config.yaml
hidden_size: 192
vocab_size: 2676
parallel_block: false
init: "normal"
optimizer: "muon_variant"
learning_rate: 0.00757
warmup_steps: 200
decay_fraction: 0.772
MLP neurons of a small language model. Each row is named by its layer, matrix (up: input weights) and neuron, and shows model dimensions 80-175. Each number is 500 + 40 x the weight over its row's rms, rounded and kept within 0 to 999. Numbers have three digits each.
After each neuron's rows, "fires on" lists the tokens most often at its 100 highest values on Wikipedia text that the model never trained on. A number after a token or word is its count.

L4.up40:554466482497484487494469530522486556524474549454442502452465530567546534483481527531466480520458496540482483513407489541522485507500498422432433433479491476495428558506456553524537483528463454521446486439464455522538523558499461522480504486573494423489449599501486540498524469514502514481
fires on: "," 26, ";" 7, " September" 5, ":" 5, " in" 5, " October" 5

L10.up43:597585546576503511450469456535423461506499496508502562402513540517483437504506420394455464559554494515490467488533537496499465495516494487568541541511494538511482493512514542559482523471494487507442483551567535485506540486546551490483538412522439520517521478514487554483459537519481508487
fires on: "a" 34, "igh" 13, "ic" 10, "as" 10, "al" 4

L6.up199:425560480434587562498576535487460505517453485537475513510548533491528452571439538445509443475536506587518498536538510489555457561505508559512562470496463454508394456482563475501461534500405519494493504445521508507496512464453494509508499548484500461443480508490505527502470481544527486530
fires on: "y" 25, "t" 17, "in" 7, "d" 6, "emb" 6, "n" 6

L4.up78:448506520451449519530490479515513482504517423490472521456470519542506466469457509525453444603503492546492548532515511510613431508535515478509562464425391526473495482560515522476462484546446503486476469450517458452494466440517489525411464500524533466521509504528560565513412494520551504417
fires on: " 4" 19, " =" 18, "er" 13, " l" 12, " v" 7, " b" 5

L6.up3:428517491494576453550406491537455477493531505450503558499522506507528521499548574471515441549503492483484531465545525495486402477541514562517473532567455438518529388506519418480471416468463490530494517553486522463495457496448492514490476541484467465505491535460518505446448450479528409525
fires on: "ing" 44, " by" 16, "us" 4, " as" 4

L10.up25:469465523453471551520479479504424453430560590462546559521453470455470573502539507469506582453436490573474503554499442526428510412450489462502558466529535446425446503526466507492471533539563474543485506463513539467539556554480470567478503505487563553532515544410561509451483490551499517500
fires on: "4" 19, "2" 12, "3" 8, "9" 8, "8" 8, "7" 8

L7.up200:522498514520543534496511494509493519538454466529503448499427428456530484488543508472493515550478500519491448459407508496550534560493570457507480546447518416520466479480601518459460434499539522488484521568441437546530502577515495482572567514510487508492520590520453494523497540573547557458
fires on: "e" 31, "le" 19, "all" 11, "un" 7

L10.up194:494520475533543517568412519556491402606475468486485510531533519486469449479483494437531515486513491482434487480456425443563438472517454477535474502514546480577532430519478502489516454484540502524508494495524441519520468497397451532520567459417492479567554508545501500511498458517510448419
fires on: " h" 47, " H" 16, "m" 8, "h" 7, " m" 6, " M" 5

L7.up65:548533466495563523517505499419495501508518521558517501395571461512477553396451512535470473464524493538483524492483486476516474478426555524481507521548571500538456459477475481504450497519479551518446505519501444634492466517545519469471507524469539485510546533603488499540545505566475494524
fires on: " T" 83, "t" 7, " t" 4

L10.up288:447477498441425530477503471454484385493518543506476540470480484475484550460513473452589506558516532546501591462518512491447455453478508535520467503460463507511519450544499482537513514527507491524475567392588496499569557494518524493455508523496546519518528438529506427491554488508496493485
fires on: " an" 38, "4" 22, " be" 7, "3" 6, " n" 6

L3.up23:505483481458474466570467437438521501545464460565489498541511493522556533587559514551469565492426510476437477518405429425468410476511429498456473505443540485502477530492493532476622525485499535503524519447535600539475474466556471523532474524562547449553509500484486529473474464544403499508
fires on: "cted" 14, " used" 14, "ated" 8, "ceded" 6, "ended" 6, "ized" 6

L5.up323:504508538460525506473516534523500570536527534476468468484464518505500510473551493469444505565534487470477471486547457478578507489505488422524486480508532473480462531438570442400592473472543523512505483438516500426515537601470557431465487457502517462458497488564469571500544497483497529568
fires on: "e" 22, "d" 14, "k" 8, "in" 6, "m" 6, "ou" 6

L11.up271:521488515461465457481457445539442499541496494458483490501521413513578505472547452446522523475544522472559520486414528497577562454458469544537502538485559532564538499461501454523484524523460481481464486545480422436586524496529590531513491558537446509539498483479475520502504427454531484536
fires on: "in" 12, "ad" 11, ":" 8, "ian" 7, "ogn" 7, "ic" 7

L5.up97:551554513493463489434537519616547450522559521458519481485570521469525427474539516463441522493487485487511454416453501591501495556515411467471450449467446499436456510490485528474477446523532505534435592477499490528467532541497468509506442430457505516608494543513499484500535453497508571540
fires on: " to" 53, "or" 14, "r" 5

L4.up257:509442496555513518513530489473495421550565482601451519531522549524549497480427555468513495538472509577512481449552504519523488514527494499492503495464387506456414530527489553541500478477573473457471445518548541483465498549501498472430574490476484502468497508434459508524507492452485447504
fires on: " while" 22, " and" 11, " died" 9, " season" 9

L7.up250:499501465487468466443557492554500493527553522405480528483490546515503452500505453473447524488507548513536517572453559556544404553461522465494422484458496506533546440550564508458501485499458465480457514431491470433460447647530546567487516545477520507559550530498382507572475492494532519494
fires on: "c" 36, "r" 10, "anc" 7, " of" 6, "v" 5, " arr" 4

L7.up154:523534545511445485469513470473483491481494507567416506519518518480471496439461517440499454514473503478476452439470613480515478568507514527455510487514462504510508440519466509509409495536487461481508500464532467578635456550471638566566464604443518475479452542497479500537451528520513487451
fires on: " p" 85, " P" 5

L3.up140:492507580506530521501491500476535516531443522430511561509502493537522500503487486558531533507517438493457451490462471458476530510473534523533507474517472508470491444619489435472437536511506534539502447513537502510584534569455507639517515575528544568461494496527405495525516572478506508489
fires on: "ent" 61, "ult" 10

L6.up43:527464576558502536477509522468529496493426473533401419482526519506492484502455548472572525521521529516539590455471508487438535481493443491541511524540500553420440543451467458499522505457495454443501562503439530550501490511488435553525491448508520551455434554506540501507480494533559491510
fires on: "ic" 19, "el" 13, "ar" 9, "an" 8, "ep" 7, "it" 7

L7.up164:518545494540412509538470476449493491478540504530470501464466478559529522513548470497498503492406447528521558530448457490511547502511497512475452556523562442505398493465504504553493505502442465502481545493509468498521535426493548460502495543512494497564471557486555522553529520544516491495
fires on: " as" 30, " Jos" 6, " La" 6, "è" 6, "6)" 4, " A" 4

L12.up111:569491531539501451506495414502532495540452520486463503525523502456491490519513523508488496539512435551452515502480468517446477496454524476486529513483548544533483423562497476453515443555518509497504534491505469533438523475494517488539532527499428455542450499541470407526516559471536513499
fires on: " m" 22, "al" 18, "m" 9, "qu" 6, " Alex" 4

L10.up271:440517477508487515497418508497548479463485476452508489479547494439467506468498547541494548526503476542455492543582503517540456504469509519459588435490471543456506483511456580556470520471512550444525502475484492559533588579555590465496471516572486463500531454448475459503497477520555531465
fires on: " g" 76, "g" 4, "al" 4

L12.up174:511498477519505523500528446600492518573478521504487525461479528489535570445486524453560464519504523577460523534411491487500563535409465478485432542524426518539533524577559489513485501447538474556490471413475512507484483508482484489487649500495495504473419451522468531535448483484424471405
fires on: "b" 26, " tra" 10, "–0" 8, "–2" 7, "–1" 7, "ra" 7

L10.up75:540509470471520531478516500466457524481535485556471548527524555468584402533475534547526473479434531470442479411456517512600514530451500531507518503490487468453503484473537488408484487564485528565463501438464510505428453593467561417502470474521528413397462549388548537579506482511465477549
fires on: "h" 13, " W" 13, " B" 12, ":" 12, "t" 8, " b" 7

L6.up77:538540480400534471538531502510431412527446499412527509457488490558558495603491520557433577500483484534448556567432564468538452514469559561487427561466450571487489510493512475458544462578494518561434493537491519523529476479494469476528511556501458512561515507503504556520560529457583436481
fires on: "al" 13, "in" 11, "an" 10, "ing" 10, "ak" 8, "ad" 6

L4.up313:486527545542504549516495435510493457458497476477464581510468458487513520474492489476491474537484446492572473530465531488491484547479482528494403486479578559448550444467487454472481477569528502459550482486510497566558561503471521578565493538489498501544570515526491554426452491556493430519
fires on: "B" 14, "V" 12, "S" 9, "E" 8, "L" 8, "A" 7

L11.up270:512528522503534520513507455461538476502538512415494436459492513506504532471498457465483483514455521467489489501416558506469509542618486447512518438501443485431529504478542491497468462480524519471460518562505391492534502512412491479534520538495506514561488471538525478431475450542538520505
fires on: "er" 22, " comp" 16, "or" 11, " director" 7, " Minister" 6, "ctor" 4

L4.up376:448543488446523457515487543425484492492517559474482526475571541438463467447538429451536545490461495612472534470494413517417480507511454568515456505473462506465474468467537533454464525571447558466580431483523490521466503534503502489567520467464525504493483536412495486426538505432554549564
fires on: "m" 54, "p" 12, " m" 6, "n" 5, "f" 5, "y" 5

L5.up150:500511588610540440448434467506546490547417473452548592469502587474522512504498466511424529456421461465470524473521492498522465482518495521524517522538545521535509461504552488483425487448523501578536475507437504457502524504504518525497454557494445527513513534523495531496447529505524361462
fires on: "th" 41, "ct" 13, "nd" 5

L12.up224:533482525484588512513539518503513542470494484487462575501504568486453471505540484534545539532541570467508473452485488543506454502528518497582451431494545521485480502460453498558583445484447507456539501545483471557520558469456422506482472560421487474642551495526499479522493530497569444509
fires on: " n" 42, " Ad" 10, "d" 9, " Count" 8, "ast" 5, " N" 4

L3.up131:538519549492541476492485473472531476553520554520492475453522502503542501417518500503476514512491432416479517500512485441488473525463552456491505503536507548467451577532455524458510540522500496476510464514482479526441471432530540413466493532467518476549471455443507485430524550532489514492
fires on: "al" 65, "inal" 19, " Olymp" 4

L11.up23:507495558439488538549499424448504537610498501536536504458515533534540503439493450487508512479465523528468482493437496456515488559424561463509534558524542559473503504509511478442494523507528482557431469512557542501432534485476479486518501537460546482428425506412525524485589471502511496533
fires on: " B" 42, " P" 40, " Sh" 6

L7.up282:500515517466542577490498504484491515457526546506450431512564562471475555454458471491515503562504527514499438430482420539484505552495551471494497536510500426504477496522530424450480436615460469471454534467504555477415529526526416506504540530475524458429519557438532516532529488442512492554
fires on: "b" 44, "p" 20, "v" 9, "m" 8, "f" 4

L11.up254:476489466474544508492496493428508540495477510545470566494540466470500532455427517481521470579561469511477512489490494486439469492449497478490471525527483513426565518491480475514497451511528512540520527402466510554524450500522521565481461538516547494499582419503399438558485481565490521491
fires on: " T" 20, " R" 15, " William" 5, "hen" 4, "y" 4, "er" 4

L12.up170:492473540457439496444513437491539531528462557538482503433485476496544517563503531423512534530461493594525437470448549461531468482504555537515469548521485503545511443519546499489481513418520495534479524499503542453526478477463451461508431510497489486566521529405531455519449477477495487475
fires on: " |" 20, " D" 18, " O" 14, " at" 8, "wards" 4

L4.up303:514538515515539510557519491517517525595589517516511576477511459537475491493509425527472498477531521519489477440443488531469462470517513488545466490530462505536485542510409575491485543515414516543536402538504548475479457497542534504491426584492494587523443490530500535555510508534457507479
fires on: " —;" 74, "ian" 7, " |" 7

L4.up215:551542464500515528503468551539466501547529568477526501497571475469423416548553458447505526529463550447565493516433541494576513512511519461466427443423599472462514499470503507538480432561499471494466557446471466489511488514510565490439504500451514545579529578444460454535478433477491557509
fires on: " to" 30, "in" 27, "or" 6, "fl" 5, "gr" 5, "u" 5

L11.up9:447492452451512513544437527464477483530383492628574511496460518528529504522541521559475547494468456517462470539530456508504471496474519592534530541415540491528481513518529566483529522522516486425578559519509472485489487572502535522485473530498455528494472495407528509505530484494431495455
fires on: "ed" 41, "ated" 19, "ted" 12, "ized" 5, "ished" 4

L5.up367:543519524437491505543571503519420489497497468468547438506549535475585517532519436483469504567486499489452506489546470507472502538443516500494594473551560488432464522473530480555555437514474502458518510395517513498448552479425543485524481547505435516457471546498473480447443455528617518458
fires on: "ut" 19, " the" 10, "ast" 7, " in" 7, "od" 6, "op" 6

L3.up8:527527464508469473408519497496482497499459557481455485479520435503505465532517525509566515605446481484483508459442471551488478578558505527482481472526525550632512555496479544510520476494481470431513560479543455477512462499495537535472439502404518469542521405515568475476545446492471513542
fires on: " of" 17, " con" 8, " on" 7, " y" 7, " sc" 6, " played" 6

L11.up25:544502549503528460498499450517513531461516422500459548540518541479553447520465435508456532490455493546459520510566537480594491453503530470470544591493512544455489491518394531567499499482548487521570594487540526518478558490514525493516463468525500505583542490497482541491437534501591492492
fires on: "l" 25, "h" 8, "d" 7, "e" 6, "al" 5, "st" 5

L6.up359:500474545420504500487457468447434481511504516495471513453510481456555506515596496487526481450501493452483467491523454505521445505463487522548536502430550461497493505563534508510420487506481545495447500514516549441498485489491491518520535461496487550496509575571516518487501486478590472541
fires on: "'s" 18, " b" 15, "8" 9, "9" 6, "2" 5, "6" 5

L5.up282:483594506569448522439484491577491469505516480496508459528517471462532498507613492435471543578482486513462504467428496483490553430523520447504497529492529451497585469530447450472450384500507540524492556518491535457536506492454490489575526531498567513496571557493548460588482487492523463519
fires on: "ra" 17, "ul" 13, "ro" 9, "o" 7, "re" 6

L7.up119:500488443438495526610521500508454499520504524466409549461430558495573519532570531542468496518575464445477477536508508466505426501458458523574474508566569557558530490513483572441485474567538517539446494526585457470568550509571482487525498479507480510441508521526488406541536468484547406475
fires on: "an" 41, "ed" 15, "ing" 15, "h" 9, "as" 6, "es" 4

L5.up305:464531445443517459490490485553508467448457492502546569472507488534538502511475536467520453444557473506451509526491512497514544492581519483417486482512498561480496589504540489534504480552495446512466477462536556540535517502551611505524482487452502476581492495526417530407566511530543470432
fires on: "y" 16, "o" 10, "-y" 9, "az" 8, "av" 8, "j" 7

L6.up69:497583543529564598510549470483447497531478470473494633476555497518484488511522479497506576511455452565507536483446472539425463604490470479475496521462481460455544530478506481527523434514550535466470560501467436502461479539474507401474482440476511470547444559462439457538537415579514476432
fires on: "p" 14, "ab" 11, "P" 10, "s" 8, "ep" 7, "r" 6

L3.up177:514540581498457502477473478481430529473487479584502512473492432504582526536515483489470515477478454507480552459465523508503432474492488472527473496434463457459461431521446468428457511552489484503425462529525528552465504527504498539531496466467502493552479516527416547488449539466492523517
fires on: "2" 35, ";" 14, "9" 7

L10.up327:489485463431497502469527425453506431509523560510552525516508499502454497438457537459475462520462530510433483457509433548589432443465485544475478549489494530485542451495496522567471502520372471537543512497536621527457551498489466501547520520446523450508509475549540525481561538453481505497
fires on: "ed" 20, " of" 19, " wh" 10, "," 10, " and" 8

L10.up238:513462520523556508479474493400530521436513453445587478466562526484501518583557509420519530533545510504473464487521467455538543472451486455428550475502485476467523489489452573471501481530466585507537510503472444428528514523485525562531500508412503440552505477453506514427483564525620554536
fires on: " f" 26, "u" 7, "g" 6, "if" 6, "w" 5

L5.up124:472494477546502485459451519548444501552535531402545511535495525513531470474558489475471447542523446515552463552456428421452429486512530454605502523542564430495539443458465568479528474531481470473478502525507511456582524497512488534557485510490500449532456509460555456504494483502502414520
fires on: " Mar" 54, "ro" 29, "ra" 6

L7.up131:420515468465503440434537491480444462487477507493494529489461484523466474461481461441457549541486526513504499482409513584517473449440492602518450534534526553500578524544444529543508446541459464567456486536464524486510485535593536508553573483458486534490508413480452504542536525511496531500
fires on: " of" 43, " an" 27, "ad" 7, "ic" 6, "-" 4

L12.up132:507499552477505433477504461475491469524550530471515526478504563471544513418506487496462504487372569496496509512482522499504581440497462454511487493542509571475411453469429442513477486552568483472572523523500520448472512529493518457456472490466547542514528472503521513552451487489524501584
fires on: " and" 23, "ian" 18, "ese" 14, "ish" 6, " American" 4

L10.up315:578450459475492503493493495493544478472430490473565433543457498459512494509518540458567499555606507440491522570420522499504499516470517535553526519477478428495466523511550518503597553543492466442523499451525480543478499527512556505542468534565526431537427513471551544448500498443499510461
fires on: " in" 33, " released" 8, ":" 5, "ol" 5

L11.up29:553517503534535515484521509370511450526483475490507433466527409526437512509524569486511458496514549507500420398461492438520498501511547513577555538549527441462534537528468460534446487531557514492495525466511531500456481538520490507486531424441444511542472427478509469481495497462528468511
fires on: " w" 30, " b" 18, " f" 9, "an" 5

L10.up331:510489455474455551444535467544482490473489495584497507483550553497492501471558546490471545541498517467503475524422486501538454556527425523546533483454469517422549527478477545427448494510582442523527477520560476503502446548428539465456562535480433486491485482467506509519476518456585482554
fires on: " s" 31, " B" 28, " but" 21, " S" 10, " and" 4

L7.up240:484549473438480464510454500476456527480447491516521515522490484490492502387465562442469480516463477465509497480457532514573544467530588489545470488483571415456456532520477522528571520523456521520520526501490491480452516513538524554521393447598544495527474547491523464453489443468519508510
fires on: " in" 34, ":" 14, "ing" 8, "pr" 6, "ur" 5, "res" 4

L5.up327:504523563516581525510480535560484538494519559518532543467571545477519440459516464489460493439493549471544532447491463477504509484453461452525465544447490439523508473565556568437540505485486469535526468510509511418443539539452559481453494538557547498487563541508414582469446498557497416496
fires on: "ist" 39, "ant" 7, "art" 6, "ious" 5, "ief" 4, "est" 4

L5.up359:460438552406573515460518504464564535543575452504473552509457529454529428453446504531461488482505512571490413468520450460498568555508550501516515423512440505524489494580463520508571508568527432524499520482518503519455546565505558585423419470510493510431546540482540518467504490448474556483
fires on: " stat" 16, " before" 12, ";" 12, "est" 9, "ent" 5

L4.up34:521538515451567498485497462413482488510504522491524434510499426481538491519527485502570497605480562528558474458447560542538491501506519495470480479485504458518441410445534523523428509493523469463485560518500518535554537477470400504435429531499473521512548539602533507491457505472451474466
fires on: "ir" 22, " Gl" 19, " met" 13, "om" 9, "side" 5, " cent" 5

L3.up34:495482505504504548471527505523504539514459553522481478534479488408499445496544471443461541504476501479458490520458476477508481439489583516428532527446501463494533492443564454516539454506509543482462565534441524500538530571557491482420519493460467519573473546463504540492547439480473457565
fires on: "ag" 38, " R" 15, "ine" 10, "P" 9, "'" 8, "'s" 7

L3.up178:516507503570425422499562571475468446470508441516534544420506528516487460448550525511565499568509496464527526513472481427509516447484476409501504464496471461495591549513512532497474521530582476479458506520543555491490501432484523396541518572511483500539496494532463416500491516405519525491
fires on: "==" 55, "===" 9, " sol" 5, "====" 5, " home" 4

L3.up5:533521493574478528529490543537448587451564536507511468488502566476529513548532494555541526536520537437487548428369451510433497437491486444473487491524504466488513493479559494524543486516503475514530486493449446516555517512487465510460511502434497465479489433522554488503540499528470440465
fires on: "ictor" 13, "oy" 11, " As" 9, "ording" 6, "hen" 6, "uk" 5

L10.up359:484427502472458457474522479467495441540423519462454487534533465464503448492441507515550523534515614459429496526480474529518457466489490563520534516461573574503519531474461570565497510584497464514493536510539525569481549540518500561496455624478461507532501497505496468476512450450531530561
fires on: " with" 17, "ed" 15, "t" 8, " At" 6, " of" 5, " found" 5

L10.up370:403556457583583493472525524464481503487489484544503498410474465552577487468471502403465508460524468532555553490498469448573493536515457497508519488500506485500460518421475508530479477491559493558500463563388472515584424539431570480468515519508480498544560500477450467414495489523465444464
fires on: " cont" 31, "t" 27, "et" 6, " %" 4, "ert" 4

L7.up356:488549540440465540487527539460517526469530424525474531549492478468539462512459474482591561448503459518493475435453417524469433448526475474503443526557481460501437466452458485505505583569600492454561494459531531560541553505499431526510470524435493552443446502441510466511521491515479510499
fires on: "2" 22, "y" 11, "3" 10, "h" 8, "am" 4

L7.up278:483464533528499453504500507486560495448508455525455573445559624491502588505440538438441520503486485491577536455482463519525464469513487527534488547534488526440535479502491543527497523509464489467489478406455460488491515558512577433441476540501585491533453545542435453520483510479619435523
fires on: "th" 30, "op" 14, "ch" 12, "st" 10

L7.up326:546469499543476483515519514506494494512483509503492499523517554492609541480439487493493552484476517406501438469439452455549512526479453464419525542567422491514550509494551510528500482493489473485483519480552540537491563490535503528506483445463438443444474523521470494601477555465488476381
fires on: "-" 32, "–1" 9, " Cor" 5, " A" 4, "A" 4, "–0" 4

L5.up108:501505506462504484570509456536555420518478477458504498447479486475481538527540497482469546415543501492460514511545480481558466473517504562493572523497490545417460509507497521470477544458529462566585492531490497494466544548568527500477510550440494403484526491499561543496477432500499506511
fires on: "al" 37, "'" 23, "as" 8, "a" 7, "y" 5

L4.up180:435454555527502422579556509510523508495499549530552513468542494574541452537516530546554536522511513495501552539513527516518445473496525520498480466474447432474520479488464528431539512483483513521418466524475506550497531513463497546451472534565426473476551495526531474468484535440520479470
fires on: "ot" 27, "ost" 17, "ast" 16, "as" 16, "ac" 5, "ut" 4

L10.up11:497436502492430535477426473513510477434445480472511523471509478457424475587526535533493462505477465498483455544554510482552412511506506519487579534528520545461418451502522483580519504532543488513554479562471482523469538569440518463495452526515444458553516525498453409420497520568567527486
fires on: "n" 19, "g" 10, "on" 9, "w" 7, "qu" 6

L4.up134:495508499368589477539475448545471525454553429521517514503550548500545563512431503508546468591491462493536536560483502526522460501540583579511476518515500538539423456462533499496464508548422488489482543447517502548547454530481522534509437540523515506582480567488539472487465484512564496446
fires on: "n" 19, " by" 12, " with" 8, "in" 7, " between" 6

L11.up96:507543451500512525485499463547505510417444543539533491482533489425535469471515537394422519546541544526533510473561512518541501569447512484469534524498500475547531543425548453528413472516496480513516491560513422438533591503508566520561481532433505483535455475511461489470576562515490475461
fires on: "|" 21, "j" 14, "y" 9, "at" 6, "b" 5, " J" 4

L10.up157:566537542491540571487506432454471492512460522493489407465484532550475548499527472547498525522485505469494488459536563423513530513464473503566518553554507531474525560487570481492497570561586498378483529532548574522466479451490519530483454463456491521535534505541482432523501490528541451523
fires on: "it" 26, "ew" 8, "ib" 7, "ip" 5, "aw" 5, "an" 5

L3.up350:507406572432473538482515452501556581489497541566527512494512550504506512497492443506522545440443493514426529464533567466465359559456505499480510492469531528529456524507603505534537495503522465505506537409511499497467459552517490458568470570509490438473469511465522543498444534434461475473
fires on: "th" 26, " P" 14, " 2nd" 6, " L" 6

L6.up222:478505491485495564480547524524482489488484456549494469563477476488487540520474462483558530499516558520480492498496505494481452498505454507503430508585554436499422456484552454481547476458535511536552487501579535597503564529481486552515580469429453456488532435483487494492466452477533495506
fires on: "n" 25, "l" 19, "h" 10, "it" 9, "m" 5, "w" 4

L3.up64:522466531497509494490515500556514492473515493520487500496508550473537459503495473492462495485512522525517510543511388539453504468576474510532499562554429483504518468461478508423441472454539510560512498511526456526459525506514463535511488613468521431489509548549469505443465462551480377553
fires on: "art" 18, "ant" 12, "ult" 8, "as" 5, "ctor" 5, "te" 4

L11.up208:500561421552520547531486526517515476425507467558497465497573528459494464545516456521546420478476468523522558487504545495476551466511552574545513551477480453511511489596535539496507463512495527521473485450506468450453469528459576617452454474442500554466527562476472477429516488440518546457
fires on: " r" 26, "u" 17, "ul" 12, "er" 8, "i" 7, "o" 7

L5.up226:426528511451491449519480496471472520469521472534431480455501509532487463456559500511543518474448482521508579506532478482423485506458466548490447470483534476459586476516542507529543522488513429495512447485534576494579522456566526574449541522467436492509551467496411484511417484516436494484
fires on: " named" 18, "ed" 13, "ot" 13, " album" 10, " made" 7, "ated" 5

L3.up163:502471489476503525474527445462531456499499500526492574476513494539455516450508479567518411591471499521498563491420494543512495549530513556468497465471500521480523490501462536517530542430504519465553551442519545466515439461494482499402462423506532530522620472542514432467441532476551575531
fires on: " b" 35, " t" 35, " fl" 11

L11.up328:442507452447509461486485508507515519481412519438522506453482532510436507559552479506530501500495524466493501464570547556470524571517475435490422519549481527473557539476452468508551498478522448495456515415525561494522483497522572479559560489533435514530449422487520534479480534524549425590
fires on: "it" 21, "in" 11, "y" 8, "ip" 5, "alf" 5

L10.up51:472457546489521531556452444435490476506493537488529478501535612465496482498583534492512560493480455459477444490447504445514488613503458497493549499491541473430527501418536500411441505510511483552498459522523558481506433509524513515492528489498563513519545570514514525477541515565545457515
fires on: " T" 23, " F" 21, " f" 16, " P" 10, " S" 10, " c" 4

L4.up65:582448509531481484486497466536487432491550537468446415488424485491456483486520508581492467457510483533491517519539452529445502445479455537468421477444566457551529469527551473494571471463493444510543514493493448490533453561530542601529454525524484527431590463459464543505498482531504455459
fires on: "ated" 14, "ized" 12, "ed" 11, "es" 9, "ced" 7, "ured" 5

L3.up343:575467511504451472582493443477525460502569436498559530513495483525462462482567481481447532418506526455521516561543464466508487407411506505488525518498487456474475471485457474549556528596511526570533498555526564503464515470506492541508485486430580524524503420469536575560465516514533495463
fires on: "ian" 28, " Roman" 15, "ish" 7, " American" 6, " Pol" 5, "ism" 5

L11.up261:497489517500488467457536480514406512593476504460554517488478455552558561453477480399551535534521507525482577536396465492471471561403538490574471437506505482514498458517496535473459514522485496453571495503496458504520469440523508470510509488472491493465451538467496459538568486494541542475
fires on: " H" 57, " B" 17, " M" 12, "H" 6, " m" 4

L10.up114:508472524526565469472491519490522529488461460513440501490588477464484421544507494463525417552479523526501467504559518508579469533500493489536530502471507500561428514461576453531486450504547530568536510469517543459437471549529485485488446545502523443431431545485502468482506521472528512418
fires on: "r" 15, "v" 9, "c" 8, "n" 7, "h" 6, "o" 6

L7.up170:569504530486471528489478472543518442550560511535465550491548438442490500513533538494598510553530477437539509542518503555492472469447581556461538512500436431532433440453511467476523525484532468436439517529503563444433504578445483557461484511520438434443485479502538498518501518512491524538
fires on: "ia" 16, "i" 10, "an" 9, "b" 7, " City" 6, "a," 5

L5.up236:473584509531511507514470534451449561528498560482422495444501523564551466489529529499493530548558485503533545469462454474572465476507516459540470460472546524542450508411488460522489507420571573488452478523492529454549476459560557465537464504483435530483580547496454594463481511528460467503
fires on: "ut" 24, "t" 10, "est" 10, "ast" 7, "ag" 7, "et" 5

L6.up355:539459522655470486515458528465561503563533440533556504549480540577492512476498485466501521534463432528497467496450518436534474434499564511472493573518545535513465464452499600445463445493487518496489472606487526455457466592508454482559488514511480527517497536477437504524576456549528507509
fires on: "le" 16, "e" 13, "l" 9, "ed" 8, "o" 7

L10.up335:509540546539491502495568487473518462478489509501484477524553557487477494432480506486497478563550488461479518497452510486514570565496505493528488478513469485594480480510511510461512422538488457517433587492484550490489546536485487455519597474543435474588459493514472510406531552465556602516
fires on: "==" 42, "===" 13, "\n" 8, " ==" 7, "o" 4

L7.up79:496554496455502504537452527501532537510521487499531471437501487510467525495548520478511465454548434491503437532549480524586487554494496498469474488460433425434468497496522526564499487555393448563478512519460458535473478506552491427539436488507470436454458540533573528549557504529453523450
fires on: ";" 33, " O" 8, " |" 8, "," 8, " 5" 6

L3.up173:471534477493451497561511509489446522523465536535507527522495501591528501531424456519537462536478475515501485471482530366465538539571522445447532477542409557474556508491440464488383489565454467560525495552533564506451481495517507499472474513520542563504469558504496522533432574481527520450
fires on: " |" 100

L6.up296:531444553508520512525516532426468482500505444500515487522583543492574528512563480510434478489520515454472461518487432530578436484446491548487498440510521543593501482479495495406535479530487485470456444493556578449484541555465468458430571543494576571471436526497502539473450483478530519523
fires on: " K" 30, "m" 8, " m" 7, " d" 7, " M" 5, "k" 4

L6.up366:529471454480543468613496488452529439503491481526479522502534502582562456475554537496527527594532528544512480474518513544454471540474463479537502518536502530509442536460564492476473483475490460472563495533524544481430487464507537536541422490481488472465507553474482545519530497433494496406
fires on: "aj" 13, "t" 12, "h" 11, "et" 7, "c" 7, "od" 7

L11.up219:535518499509447487526488504561531503509539568434499474469540536511506539520483471478526507492464503433484520463485451506514437516558448521509561470520562525470461472517485564502553603515478494473474454502493544508547494546519523466412511613425457552552498483509460482432485472503511478488
fires on: "t" 22, "am" 17, "al" 8, "c" 6, "ip" 4, "ap" 4

L4.up311:424545518542474527483408439500484442469524486460529514452484507522429496539442553443500483515527459448546480504557555508524536585546528562484530516494511479496520479512447454460520509528534569469500558553564474465554502497503593467515461460495499483469482490508476491524526473578508449464
fires on: " G" 48, " g" 11, " =" 10, "al" 9

L4.up118:552524522502510521542541461497460452450524454478492514479504514455574445445534436520529545463499507464419569569498533498504527467531535573577445563511472478445556479488548510521494437532529428463469508488504522546529502568463486480463569503539515504479472535485439511535453571475471422492
fires on: " with" 17, " D" 15, " H" 13, "H" 12, " St" 10, " for" 6

L7.up41:550468456474475552495539494486477552507412564449532508435512508477488521471498504477455466517504476416491432473490474559552476550470488490524488470508599478570422489495484569543523484557543547529486464541482446536504482529433514490484492481508547511540480508571569470454526487524470435494
fires on: "," 57, " 18" 8, " October" 4, "7" 4, "at" 4